From a checkpoint of a small transformer trained on Wikipedia: 15 layers, vocabulary 6980.
MLP neurons of a small language model. Each row is named by its layer, matrix (gate and up: input weights) and neuron, and shows model dimensions 16-143. Each number is 128 + 32 x the weight over its row's rms, rounded and kept within 0 to 255. Numbers have three digits each. A neuron's up and down rows have the sign that makes its largest values positive.
Before each neuron's rows, "fires in" lists the words (lower case) most often at its 100 highest values on Wikipedia text that the model never trained on.

fires in: "and", "the"
L10.gate117:135193077111174195087093119114098125095140115107138156180134164115166186105037050174088141104139201137141150119120173133162138116109123130191177172116127103153139132138138115105129113064119092103100109183194069101097105151094094059154130129152140109089167168160068168155087170123144097149121141094104125085137087140116203059152155151149126128150185078174103132080111164167125171111125
L10.up117:140103114099213122141082111087102133108113151099107157146142152131171143156114040114123124174103155138178126185185229091187187125105166134197034116145095105157117109189139143153200153164109152106080118141169083121086130149122092135104112201135128117052118160113115097097041133115128100146104180107104182131165101154165161123082184125130113133144145080103101142134135078077104151120130

fires in: "there", "this", "these", "therefore"
L2.gate396:153142155095147138077097141122113071118083120134102145093134113168093120151148128154115169111133149135163101163118121139089071086100107147133113112139101153102108117090174111112176100164177106102160119094089085090179203146153135122123097230150152120148123167134135100166155175115124077127139138188123153177156166108160181106141151087058122084115096139142164146152122176142083069131160
L2.up396:139144121071156109091108175103116110109121138151066129116130139151078141119134107188126171141119131117140135148120132175087106142118083143128145131111112127116121166120170109087176127118164123095127135109092082097167167138139171169096163214160171159109127161150134114118128172107146073128123131111082088119172168078156146101081150071085134107100078138148131144123108125138078065137127

fires in: "as", "called", "named", "the", "to", "names"
L3.gate174:135165124071094115157148117150124098138168131158107150177119116149130157102138205145077146164176116135175165157166139113102137109148108136083135116092104097155102119134103153120122172149180148143154163071088179152169141125124084164101114186121163155153128130071128117078126149126105072128130141134114142116117150117158057149155122114158165127111136086145162156094112116131059184138117
L3.up174:102176092107105101128137083159144095142132108131099181153114075157145111141159229178135207136121176139139152135146124077136095131151107071117111148156111117097093138098112117115109097125103121177129197100151134109180117138052114111142068164099155199120135101087131150105150130095136161123117079129072150183127105078156105161130060120145130111113095054107087130058123124130144133158073

fires in: "where", "which", "whom", "how", "because", "what"
L2.gate139:153110131134129104103172147092097106154137058128156167129077079188134124108166114134111142059147079105136086156162092131113166090160171163109110092111074210141085126108083137082123079130102163099162105118161143119127131127117118143157129183099112153117097085146127128108148135093059153170142131069125110143145132117102098134127147094138099116070102166130158125209109106138084131127082
L2.up139:111121121160144187076091187113175146184123090108150129127159131139101173108105104140115134097146115077158093119154119105155086148139150097120083125128125101105125144143133097104152111100126123082156114117159143108201166122082195097193085152086085153151116159123130184145164135071121212109101100148141078142106148102106143083123136112131134099103158154082148081091083100152123142178090

fires in: "the", "and", "which"
L2.gate587:129167143121085174114145097119130132099144134148095105157135125089110109137171137139131139180157166118096082155178112128111171137116178205204112143125183123137118187118093116166175112120130159206139130095160114130101138100155138088097097137122173063136134080102115093169117125139084205165062098050164108159112082157173152154146151147176099138102168164149180155126136105132132107108137
L2.up587:216184117155198135128124118161127103076117086171130148144119150068113135094093123120131069164118159098130090121171117138111147120053154152182139092111143070125113143184153108163199126076117151125119081116180117114185157117151173132116160128121126102074127166191138126155126170133094135100069183118202130140167143131181123108072120109068086149151139139160176141087121089184082104068144

fires in: "it"
L5.gate662:188141115120172127127136172137185136150132100083103127151180152155126156162111152118100180145135174136073136084138183142132109118058112124137155138079078210142168101159124134123164078156194120117135172124128141104115194141121203127148115092101102162145165165155162149124147135126136161152124078137158146063175174114125097120135125117129120131111133145072149146116103055138152143153126
L5.up662:198088123153169149149148095134169103114131151139121097143150124156106145078120110089122117118139134063109066089086102126130086161129123159181100155094141179150156161089131184141160120156159147106104112111144158144135177134119184093087166097151112119114161097160106077169188170126147173103156105177186137086172178080146166068100142156126108094097123124121023104120127080084089138172136

fires in: "4", "9", "8", "7", "6", "5"
L2.gate63:134123122127106116084137142073097158073109157137104176135113174123045097117150169116067140161128115134095087110163093144155153090055092090133178084120167099092081136123133137141097210118107163138132080108120129096151098110125080124080115140056123096114147139123114098111123136118077164109126185140130176144141114121159098116156188190150085119106127094082149130116166165117132084149108
L2.up63:089120095151092085086171123139147185083080045119088130122125130098159059098161195125120106106148155111081113084133124150109169129097126127100146170083191120147116171129127081142148127158151144186102071089093162105194108210116108162178084146048167085130110163117111062103132165110052116081167112183188179147153106118164134111149167198095072124142186138126076111112146098092161083094065

fires in: "al", "ali", "northern", "albert", "along"
L2.gate224:174153119202135144123110101111121116091139152113166144090058106110103161082141145130102098088051142124146144143142166151143115090138056202093144207155146099087167165120089134081120186151186074134127135100121161101126141109132097153138158138140141109117137127121066147087161067121143069102198141119163119087095167130151141113099216122132156055189119117112108119119081177192106073144144
L2.up224:158122124170171169127133120141159118121117169173145161120144087131141103154142144115165097134100133112135123154147116111119110150192112173118106166156145100107081120153089149103128211148174089152063072141072099150151160117144149141105108068107152160130165090078096150109135085108110069151142136105172107135159170160136105131161149102106135130164156135074156160125099108200150172127126

fires in: "this"
L2.gate496:126129151091096109110124164111105149121155161146124074091118160144163158146141118191163199160078094078132098082140123101150105078107138116102121126161142194150106126134164095070161092165117126147140104119146126106135168110130123178153153142142129054121170104069089136115143145165110124110165111154116098137086189156156100163172102086141156149106138107176173118162169079124161155119098
L2.up496:130077128096138153132088118103064115170119135121141131193127141131106163102121072171158146117062128099171043111149087173151168115100130133173147129160122135101113126101209145124182150111135149140154112130104121073113152193212140138105133214147100090149143164097086142138087117104102046100159122184072139181132178139110147156127203121140174083103106091137138103126145152154090160103135

fires in: "al", "ali", "also", "along"
L2.gate456:124114102120149150169081151113167177140172152099117143103145114106118130139144160067158125200082129131119127145119119125043118137137146171091127082126122105185087119142126114121131163156158131187124105141117119129124131160124073130094177104178094037129077082116158087130154162133118105124173190109140169081188121236198085111143170115105125085116138165146198097142086143130129095145174
L2.up456:156112135130166128120155133172122105119172116173109089086138109096143187133145147095155129146107122088163091172170137130133106059189107090064111149175124111131116189116111105190138133120146161123116088130156114153119175112150078155122120143094128061179048096038094134134157137107092107107096168134181143123147171177134140100124110067145113072113128141143119144125122089158136133152103

fires in: "al", "ali", "always", "non"
L10.gate481:133151113156107056120078158159128066117147075118145169162149072136187060158117178076111120206134131122091158114136145139161129134191115086134166137117116068139180090154124135128112175179153096122134114072135087147071182085109106083149148105147081197157141124167125101096157147107136145180121112122181174167157143165174157133111115084075131113202142171098154157103168088195105095118186
L10.up481:196120129102092041110163126148143090165129120097154118122123110146090108139130153083074126160114144194096161192120106160120156114133112141123145113112119184175114098134129081088101155133131076161178149061084122148146139106151102050085126114100117142139132169141119167097101124116047139141105149141108205081064073131180164093197215146120096131201161120089186122108157102120076188101141

fires in: "5", "7", "4", "6", "8", "9"
L3.gate429:136106071134102079153129100142145165105081115093127146114133154145143114161122151134123115055122192199148138124136130106111179026080081076134118137138091102120100117119116118077173156117096083133145102137116197126164128187141125143131121169132096079168136108163168157149138083124141154125054089142104151127099114163158115167146168124126101127121152134107121178107195089127138130092198
L3.up429:167112137128067156130160114160091074138152065128126103142157120127119104078100194106160147138117127135081110139145093119156099098175104097100104066120191100157096166094169152140111164049122138123114156132145163092117138124090089107149136073086140129173140161091134126086094166123064094120190129151145137151087127053106106124083093159129121109078112116105174107106109150137154133102121

fires in: "al", "ali"
L3.gate454:132100115184175109166140139136133162095154152080117124145123125103140168155135184069104102199115159155118113147131131176093153103114130132087193161063158078140117142180173129093097194152167031160132077079128135120137143167086112087135154009122125108076164130133138124156174140084119118116115133156129181145096085175186145127152126092159178162110177109136144113197136117131147163149128
L3.up454:170133140169157151169145135154148114118115133114068130081114135077124125126122182104125135197123193154158112188098130121068149120149184170079110162053129119147086166117128129126111132149162062178121134068128115113098148195091130123151149042151173118118137083130094117120146122109078133101121091135135165135108103166168090076116145107171143171164102110141201169138127129098182203112117

fires in: "on", "the", "his", "by", "only", "her"
L11.gate335:085160098152155143118128091212130135084157122112143199117070111139187107161106123118129167124138088115149185176130125133132093153101116095155077063154137079138131132110131065054193108127110164142112141112179099109146134133110125123154123129091119171164130126069126149149118054118162118043072102108118075145124070092141145128110109128171124111172117120244181148127133157145141198072178
L11.up335:184163106131077094142158115066101170144100110123126101121112185136094118126152064145144146130156168131122052141193151142115134128130087126201149124111128153135126066110125118130096085106144110107152058117133152144128105144142179118113077196145182134125157124093122156185149176104182113191131082158117144130157155116120182053137161135172139133129086159077107102108127098132069201112107

fires in: "more", "same", "other", "single", "better", "different"
L2.gate280:128069134074071135214162120135117142123151148126114137131114128057122091167137142091137167136184128121102125105171179141135170129140166134115121118154143134094104140149160125119082118128142103149151103142146122097108016134156129117129144185157146054142147107124067087134120159176144168096120118144118117098088085119087110130132154183132087114119142106105127066170195142099150164074152
L2.up280:066085089082073136167108118134098154171113172131102085167144106084093099144121136124117192111163175130112120132144166131151126145173187119127137119129149123125162123099084099099087142089120144144158104101107130086085071138177108125148154153138135109148104144127072126119098180126223162079124172189079126057105119096078145168166136150152080109173135125131091065148146120127129164059109

fires in: "governor", "secretary", "director", "by", "government"
L2.gate107:133163091168154110078155121201092106103158144135139169125125181131134124072126111146094134077192136192106117123114125137119113115059118128142105104035097121190128096088132162147115154120141194086141136030174174081150166161092093101136198124095185124101153141151177111127157150167116133142189114122114143092150124129134121119064174179109133131162114154129160081161133111130091114100093
L2.up107:108122139170121135092138126145140098141140117148184156116139192148142076101091096140120085130111113204141134122093130148129154095069138124136145082069081074214131097131090121146109180120178168147173091106180149138129093159086107146140169115113218121115161111122193127145149110164137145097127150176123128100138125142174139107090164158181101122146134175140135068113092108069149157104081

fires in: "was", "it", "she", "is"
L2.gate512:143155117124151135168114091140150083126093109132135111118072155124112107141162135186139141147174171088160125118174085145086142104115136187194139115112156147111075133076153085123076148173129212140131138138137145141149063117084147102143104141145133114139186097130136147124100145143115123161097121107113113156085133126143137131132130146209110155152171123172120152135131115123127170153150
L2.up512:175178132110163096164125159141138086164134095137142098155141150097125120115162118140116156111135159078175144113181131169111162106137190152166161104060133148147114096073155096104090131131177177137088104101147140108121099144175145097140111084134170065161136143093115142149136157163108149169084111107127117103108135102132142156092166166163123108127143149162128163148100169173131165181142

fires in: "however", "because", "if", "though", "although"
L4.gate588:145153130103079084124162135089172146150159135118106128138132167181121136106137176187128140142138109115098127108078177124067129142134137118154189084144183143062105172146181125122154114117143131073125068087116116112151179132130154100137115173065152094119148135143105127119070140186141122137151133141145087142137099159094157100112124159090158150048177081113114059180179085163131092143126
L4.up588:127170108053128148100142146120109104157146113155115136077123086080132166130133080081159129126177147106156137093149174200113146144133162118145131126153199122122166096139121081099175060164061091141111101109105065132098179084118171121121080163088123121128131052111114122167170116082161131134128116124108112160054138133078182102161164125130206122115168181138118110109117178154136117135112

fires in: "al", "valga", "also", "along", "albert"
L3.gate95:143094070116154142131164121112114111113201140122166117144123142156097145140105078096132145144068130128111147135154111138151085128172128081030124137082136099098107145102146139112058159154114093181158103049136132150149152069077114145106167088101124136118085098194128097114112097163121171152137108116124173121069106159180094138122160110131156160127199150110166176172160146105153155164206
L3.up95:117178126082109105159128136138097109130154142120145089126111158169091126179142092148161132144106156081227112161235161137134116117127143105095145141176162127111122166099119100121149130133111092128099153153088100132103074161155130131122127134111138090154093082170109104191085095082127143123129127086126138129087181079119145156132197053132119088143125098105158111113133123144142160123125

fires in: "s", "the", "in", "greater"
L8.gate428:139152061041138145118102121145155198121171159157117121173155106114130114156169089116155113132101168113140083117161133112203131155111116154156110113185116151145140152074064134159128186084153192123134146163184184153081198131164187132108113139096150088072167127118133111180149094107208094173125094178175177149149128174102140188141199094149103107128130126138069157102062188178139173141174
L8.up428:139128081079219117120135122096117155122122096130141120161169119076098131082132134063076118205100145127166122174156123068164099057091104144146121093170112128087127188096189169181124138151145163126115137131105107123109111167134109075161216106109065106134162111146155146120144171150145141105149124133109127182113140082145121100095147110160179147095114122126131157105147219149120160111161

fires in: "high", "well", "world", "non", "large"
L2.gate137:146166053137123086127157084144111124214213152131154180118109098163116129109180121177149167161114110128114123114065126141146089076121138151081144095095128188129125120131135177148095148120146120127124088100085095090111090060112129093133097122119124140126155099090179153119129104169154191146133078123129146127115143088118114155105079100120094074135102126111119096185098119103175123179090
L2.up137:153176119090092139069149099109135095097203202126144118096129150144082154123137127144105132076098173124135131132110086111162113092151086162145177165088114101111122163111147167109094105094163111106127107136049123058108092118118121088176118114139136110107129111135142143104072106094141105038126137162143146128114094087130098188164120101107134074144111188115154124122153134133161108150084

fires in: "al", "albert", "always", "alan"
L2.gate363:149143135133175110195148178118101103117165149106145119131134160100119101118190115123110164110106095145125135142109046128075088092164082155084156115142050078145107130125135131100103127139151122108099129092085143144118131126051095122184151072143143127150048146155096130157156130150135169119151124113109152058213115138140181114126167108173163083143144185123165149192083096164117123149164
L2.up363:151136086113173114153102157150129084149147197076120118132117124137114095148073196169139142188050074121160168110165148128113141062118094101027147125156076097120117107122107151096080168152106108103092141104163113177108136140154140177119124122148151096189059135088142125100126138105161198115182182110148136145174147110151127076149117123122117085122144122115175077105126163190130119142140

fires in: "de", "du", "la", "des", "der"
L11.gate268:139121087100072128111168138021165100156054121100161155090107127153116094155146128103138170146121099123136122152079135122135176184136123116120189130212130087104154127145136158137126220137089144120106114179167118118141137057151149069128113147120066111114141186123179100119109099128094120151085132066139144166141068139152143129142171101208098138091078140132152093171122150165127153124168
L11.up268:137181168143188151121068121144146134129190095113168122125111061109101148103152084090109096086151138091088096145117130176070136147097096126102167131130167159079146170192147142176136159126124082175164153169116165073111111128054108130145083124130103091116103071155121106148160149124088076169198131113132083087178154163109118101142021118169089137231121121078123110118139111163119104091107

fires in: "and", "to", "through", "nation"
L6.gate483:122170179161127173134176081092134100119116139117119118145164117123159101136123144087109106140152169128135125145119109162160112158076126127114082121137162092136164144103049115083093093149090158142110168125134132091183125135111168100109116193122089166202164065060127078104113135077073107047091132144131111139101130099190067109082118142171121144093117136133149189166184112135133157112129
L6.up483:101143147113071155131151086123164155124140139142106143179178049193179127129187081178098099151163075141083139170135091052099162129146090166137115148117119148116152071127145136168131111153148084057174122156139073130092167166193143125147141147083184147108083167049100151191119169077105160099130103137069160095153108145190123119117146146105112078166141179188166116099133137131158152134150

fires in: "year", "days", "years", "months", "week"
L2.gate440:148096138082071073098138063083101164124134136102119130114180117153176149140108072096139097109059117149115147159107120147137167091100136131143115113204134112089138148125100145070137168142133114205142101118190126132102137155123105171062078107131126136189190100122123115096102124143123154104144115109199169172101137171142088118115147100161140120117171060111102102106141123124164129190129
L2.up440:146098113102126088074124093111114140160144164105128137151161104165127137140111082103184070083075115178110162159122134127165138113076148157105103089176150102104119136149091133073109175138144116199152140095152123134127158162102102148090118094147115151193170085139124096083108131146108153156149120114182154188127123118135108094133120082173162140065166099151118124096130133129150141192134

fires in: "president", "secretary", "minister", "agency", "director", "aguilar"
L2.gate143:095119104099151100090125119178108110134086122142103171067119166144083140129183107121185148119139167124077122147144155102110123094109075109158085146137132098081166155109135101149145124136052084097072095109231127082158171146093113048131156123095142167099144096119193114133140181102176112131090122124134137134152081113140082121145168101138179101155125116137112138125167182135141140116110
L2.up143:097127148154121161113104082154110064143107077153139134069118164151116126138120080178215141132132162111108156153134108088135091074090121084141112108115073107126210171133145099162102143143085112159115088102222117163193144107102136143179124190110161133111119081093181200123135125113157133126129087123116136141131121114119125133127172126146208109175111107113098093121187187102165156127123

fires in: "and", "the", "as"
L5.gate581:125160089171159139068160078196101134199163128095089161138144133155120142084175141088096117114126104102149152164142099069103138126101112168159158140134073142155140103159160184156122139067126145132100082115106146083115145109167089094166094111137136127164158153108070172152118080087099084195105119157093080117147092161147145126164162134095112098171107174119080132126138146108030149137132
L5.up581:105191067113167133139161168152130176162111113119135107168054112163168148085105152084164104146113108206143129105158149117108124126139111186117187178090116121155138138117152146081181092097127117143145085192200154092122119162094140131145166091151113203151141143202172153102154105141129129163109118098130100142160106111162100097108116065129100092172137169135097132079093104082115185112120

fires in: "high", "large", "lower", "better", "highest", "total"
L2.gate696:151141124083078113152137143137161149128085124117111094192086125087135108152131083110092175107123143159107151061144184103146043122103095151131111092090112116094118184104104118121142144128166132104094123012092139077096074087114119113174107173148112124144090167131167181091090174133140137085127130100094143177115102098149120135168108175104105035157098079166119119166114122133179128176168
L2.up696:135133128088129086146113110172141110117103164072126154176073132080158098192166104083078157137142152200099158057127178073132063143094087185157138091067108089122069171121096160116152158138148092113076090056090139057102091081100145127163139160127151161155111163151159142108124161101113168122082122115093115175147116081157119101140127167127118069143088119163118141172149160152172130150140

fires in: "including", "as", "like", "unlike", "to", "common"
L10.gate542:117158192168111098174124123098136050161111168152092140184124150084088111120189106154113081146127077120132079132164142097120160132193125128145088077145119140108144092169090102157138102152105177123173125119145162125103111117207125126153114153112131115160142126139081116172131199107194145111097124082117121162101095107101119101143129147128168053129173098164191099097087120135056172131142
L10.up542:127183152158128152119106091159144120135110136106114157119074149123152113158079172141130113086153129122134104100185131116085139101114131105132120123069100163162112121157111126083109116153064101140074122126101170111108148142134156102091082197172064106114128109093131125135137145078151146139082108152142136132081098069192159155112176133117160107193218139115104148111159138111144064149148

fires in: "on"
L10.gate8:131131112119109112066103162191079146095135089084118131135088138160087129129161142123100129166147112158159108123151162117144109086123118098163149087107119129159142108086157088097165108085086158117131123141126094172135139095083117076068127121142116106153115120170213141124102127085119110122112069081176061168041072180046148107082143066142103113127121071122041151142122126159210068184130
L10.up8:095092152122092178076138210158133129161156161089155135114123145118127128119194157112179079132089115146109102080114125121126153106112191085137184146127106200128112129105144158152125166130143140119144160095128127084094141172120129179131179145148111169124027076119122120064134102138057163165113175112166084060109108153137189149098103090131145135100106155149160102115094159094094174137128

fires in: "and", "or", "but"
L8.gate602:119098114103125109138113118206118088107143105155070147115144215073188141151165120118164088152144135103094171162137089053076137061141157101099151132176143099125185114117123067155112114140132168065108139120166154162159096134135112107124130170130149097172110105164116098102088095118166130086121127164159115126093097110115142134133096084113089097056146101104128081084123148074034115131141
L8.up602:154104147121154124086167172186135142110137125106170127085146120079143188087094093112127110132133201191143104119106161052143164120125155133105153156164135129114156094105074083119100150151153124113153036076202125127084120079128092098157160144136140156115105130195114163138094091127040139114114147103114118118168143088097097089171144119169150145116080095117146123108100156158118119124119

fires in: "who", "since", "what", "whom", "as", "because"
L3.gate392:123121093136104149095156128169160183111134086131128171141215081139104124084111138136155128110137103156160110154170115127137106104119143068129108120189133109154115156146115153120160105131193163120169163115133142145170187119123102144152101171087103086141143159062102209171173182121074158133063074188126157156113151167137139136065121127106128158082167140088180083118160077143089107116121
L3.up392:098117127177154178118111104103188138122121070128208181116165103151117106083136140094140086132161137146176110157131128127105051099124160084139127122195164108175184103124108156151141118142163199159135205121134163175168170142112089144211144175112136095130138135069108151157167093155116135152093146153131099129123091122138176130082132160144152166076161156102151135100140142141098132161124

fires in: "used", "born", "served", "worked", "use", "working"
L2.gate155:130172129153112152144120161116131059240146193096123105092141110105115137152123182151133116131138096106155100137113161120117058128110105123210182158111151143058178124132153081134092124146143123193153173137107058104141114092120125151169112130134138144104135157049065152143105144117125118094132113185114167091138124133078121128132118084128151137103163157155114107169088131148085104120111
L2.up155:204096110119152127129112119177146132190161132056083121133092132118076029175133156167054120092091100134165089132093170134104144123160153142173114165194112124116125158084162109110141161109146114130119135134140136158164119092178104144152084165160148141105154114108102083123158114175141094141124081150109072124177146121138146099069142119078169088126163097215140123163099156152116095083101

fires in: "land", "white", "red", "black", "metal", "soldiers"
L2.gate185:154108090066072090134094126066170067157095132058160097112116158121133143109119131171126149121139126113190133142120119104129099069126091164158129138142142155130111154121156131108150125174114182157084100104100153124081152124185076159172089181179130126116131109150132117142111127169095134122196114159149077122081156075151123131172097156144153038131092245147115135143067140116203111110127
L2.up185:107089149095114090165065133078142133152101135065137060134102165156140126065103155187143180116115105075136161176173136111120110064098131152165118161131147107159086170095139136129137097155093157134108096111066155154114145117192079174124063186154117132144134135147093136150107141184108132071160164121141112078082139087161127107121081132135159086139094232138097120150075140147173135116127

fires in: "other", "different", "some", "similar"
L3.gate271:108119118118073087102180166099148158075144109168143142076123086095154143162099157141137142126174134135124080165170154112085105139142127145107113185108131153115145088153142117071105116091159095131205139085132147138177083073127121114123125136124116094157074134139130134136078144102138136097087160158147099130138169110115062174089116208086135147099202131152191097114219160157120089164191
L3.up271:072098128103160109129209158130138157059132098160126143079139095075118146166119116137123109086161135162157062155176132106146113090128129127089105130141120079117151128114143130101103101127160172108112132111113152101166158118149129126137118159112137065159117117137121174169105124088126174102130094124078124128110138103107137136145191216128143137131181131134166126143181087167094083177164

fires in: "and", "of"
L11.gate52:143243147126163163141124139160120084115134145109181143121108116052163163106112137106095088130145172150142086095122126159125149109103148126173166127137127106123135094127125162163122124081064151133092149122167066099139175148129089102184108109105158159166160146091141178138108116130155159128121100134137103118059089170139159162126086110156098153124132099184160103168075194131119130156137
L11.up52:162179175152117151174150151127142118134115195084159114164106130144125080122140138113103127093123128179149167122183125136121129179112128168124115173125044116116082120142122158091086137111171197137117119144142065150130184157143130090094124103143103112123172098127211140143127114159163071119146092169193139140110162189088152166145078135122046105189125093123169110143154106102100075152195

fires in: "city", "country", "area", "town", "towns"
L3.gate110:095095131137066080132134119092101130131165149059147066124136103148169132178087142129153166150150132114117099064106162158094138084150128132158112157107116183116144173151132169110089134162093168159146186102100113173144117136149116160143144152124117173136120185177134174112162188132147159124127155201072173068104125176072084172130109136150142118119140115148114143152143114119182230154101
L3.up110:111071098123118094122101157080098132141168145113168083125154110188158166165107170112144140103135130110106145065104098168149126135166155126138157166105100183143127129178105163129094085174143107180112136116108112149124136121132144147080127141143116120151102215138086142121158184111137180127189158186061122055200175137068122121123082149117150099158080160125138123172093057122153199135116

fires in: "it", "that", "which"
L8.gate181:165089168120091048148163125156129092142182129156129149117142133088187156125096108132099124184079132089112172131133199116079140108149170059129119208161130150129109165129176061157131105137160100110166114120155164130083156053133166102090119147075152122135128113116104175132166063157104154180106143124123111081086126143147084084142129152136043133093139140092164152124103134072089148127115
L8.up181:117082173153141114142100054128097119105079054150169105166167102118138192186154100174108114127127145099132164058061105090131103169098099131122130104134088106174157129078167161085185128119186172147140181112115149150131159133116119121193096126091132173140138132129047111101177120142148144152175169148106183091131141079127156138109096089099132123140144105155164114138067161097097113089124

fires in: "she", "he"
L3.gate358:156122068099136111112183140149166152116117172122120096104135133165165142095097177171110123099135163084145104148202109140106154154148032119171179132070166083158129155110180100067170131165127195107173151124184124111129117131102134104116153108154100083170116103131080118144175115130136208192117150065144084127123143143189134167097151133135097122130141124135106073152154127130103102176113
L3.up358:152137075093154148143164083160079147103152188135095082110086147142151152098116165169149061110095119072130121148172107110122145125113097139190194127112146137141098127159127163120124122193131188093121126139190144119125126126157127103176107065158120045121095071118095117137173151077168172146124115075132107135123175154134145136128143093122127134064050132140140103152163124133090160122136

fires in: "life", "died", "year", "death", "biography", "years"
L2.gate548:111189156085060179113086130071125126124132162120168101105128086134161118119106150108132105156094113162105129152125207095120131115131199161148124111145156156091143096118120121126064130132161124152168114094130121090100090115114097166115065131142117081121073116136147129086128123097093136168163148101146193121103095131115134163132115121171115088097198092102111137142140112116108143137177
L2.up548:162127171136073122076149113052184079123182138132075064119086126098102166087187137090161128118135110089116196156147148148170142066072125117136115166129138210115150152116131187124129138157152166218138136108170111096107132089154113188128108158127164071138163095145118125125122169153150124157154125123112134113106126115111092168135124104112111172136158151145133127163150189126078163172108

fires in: "red", "white", "gold", "silver", "bronze", "black"
L4.gate31:133091176120067098135140068105091075099091081138146118067101080137129124094125105175102095096112155122146144102158124035132106121138092139136135146096143146092115161094102141102153163188064124139152097120141105120152168123188053161094127125108120161139164126120134119168173138150101122107133168121092144134128134102074140109110111120124167117154066136081088177119059156110164177188097
L4.up31:106114125152108160158152121109179145108101136121146136104150117172102126121152140144133123160187109129158169106147053117133161049200098110161097089161118172135134142124142156139145146105162130122130164119089129159147095174124128152121046092108118143161152098134099163102124129136099110098141141148149077145129147083169172111074107151130164135094112151115076117112117158125153136150141

fires in: "the", "on", "what", "anion"
L8.gate270:080106091069119117044120170191153107092124076110119153110179097118076164128184191055109125158176061063140116127121104146154158140121145063135130088147151174178126204115122150097130156118052074116110147132146125147173159120108143143139173120110118100159091109172093118132142156126131178184144092148106168111124145173150102128091172122058161152065173122080106147143079064105082133091154
L8.up270:134087188126140092105117083078163164077110159136124171124135149148073151148149133105102063165107067094111098133145131125180158130141204062086111143089128127124127126060132164107103159122126124114168142143169132111111100128095057126083080138099118127188102110111128151145110088111118105100136071066113098104158144151115188110112133175110102144086092154185141125078198058141138120172132

fires in: "the", "de", "du", "my"
L10.gate581:140121130187142127134090156137120187101134116169063156123145160152145132131132191174137101147102075153124096071154143117099163179139124149165123120214078083131123130193137133151121113162112136149109070107143131126123176084065128104114150096147111126140144157149146152109140155135076058161110099114144094156090126143132121102147163097149096120162100138142152177094041141226126123132191
L10.up581:172159073121108086164126144159161135089088121121104116132104053079138114145168063118070102147083144116078115158152158141141130061145161101096129124186135147174122148126095136120167148115107165160087208127158111125099147079147106142130161122106114164128145159115133140197131107107096143134105116076112102130131092179108117160098106164089086150161080154144142115093145154156113071168087

fires in: "that", "all", "two", "you"
L10.gate53:136054103144125086054186128113144155203150153184117104114116096160177176130172134128132130152138088076139151142127153171095183108117180109186126088133058124142081156160157107101184083159140179128162130114062136095145175067103209120116096163135130150102092171120145159142121150081157183149111129098114106095071161129103171124122098084159130153111089093105145125152112149175154204079168
L10.up53:175126142094171152151138117132079085087118142134091161109117089083147138125185101106154075172114112060184154091105119110135160105093159100133169081117122178143142149130119150161122116106113152101195165174142125145139163105158136145101101103145142115088127072128084169102083059135045111191155143150182164133110191124167148095125087136144138095115138139115080140208121186064160075101152

fires in: "on", "16"
L2.gate111:103091057157058129132155113103099160121050174115137148109085095149147167148192190192164136122130164137122125130102133182175125152156134126085106118076127128165092157128120103079108104108149174126129074137224097131132111125091178160131082115126201077129149102115199189101102095148119179090176100139191167144147126165119103101101137148149101106113147174129146067157089090129205133152165
L2.up111:072195073116142129119176120088067140105072189069123106059116151132086150186120099103127122107139139162136125060157038162142120128150106087107094148146132131150148163181151180087085160136107161112112121132139125144098198162115100149138166096094096129167139116151086144129126120107171177137097067082163106148094095127084169056123156115139174120122146124151184078100163163114102132107111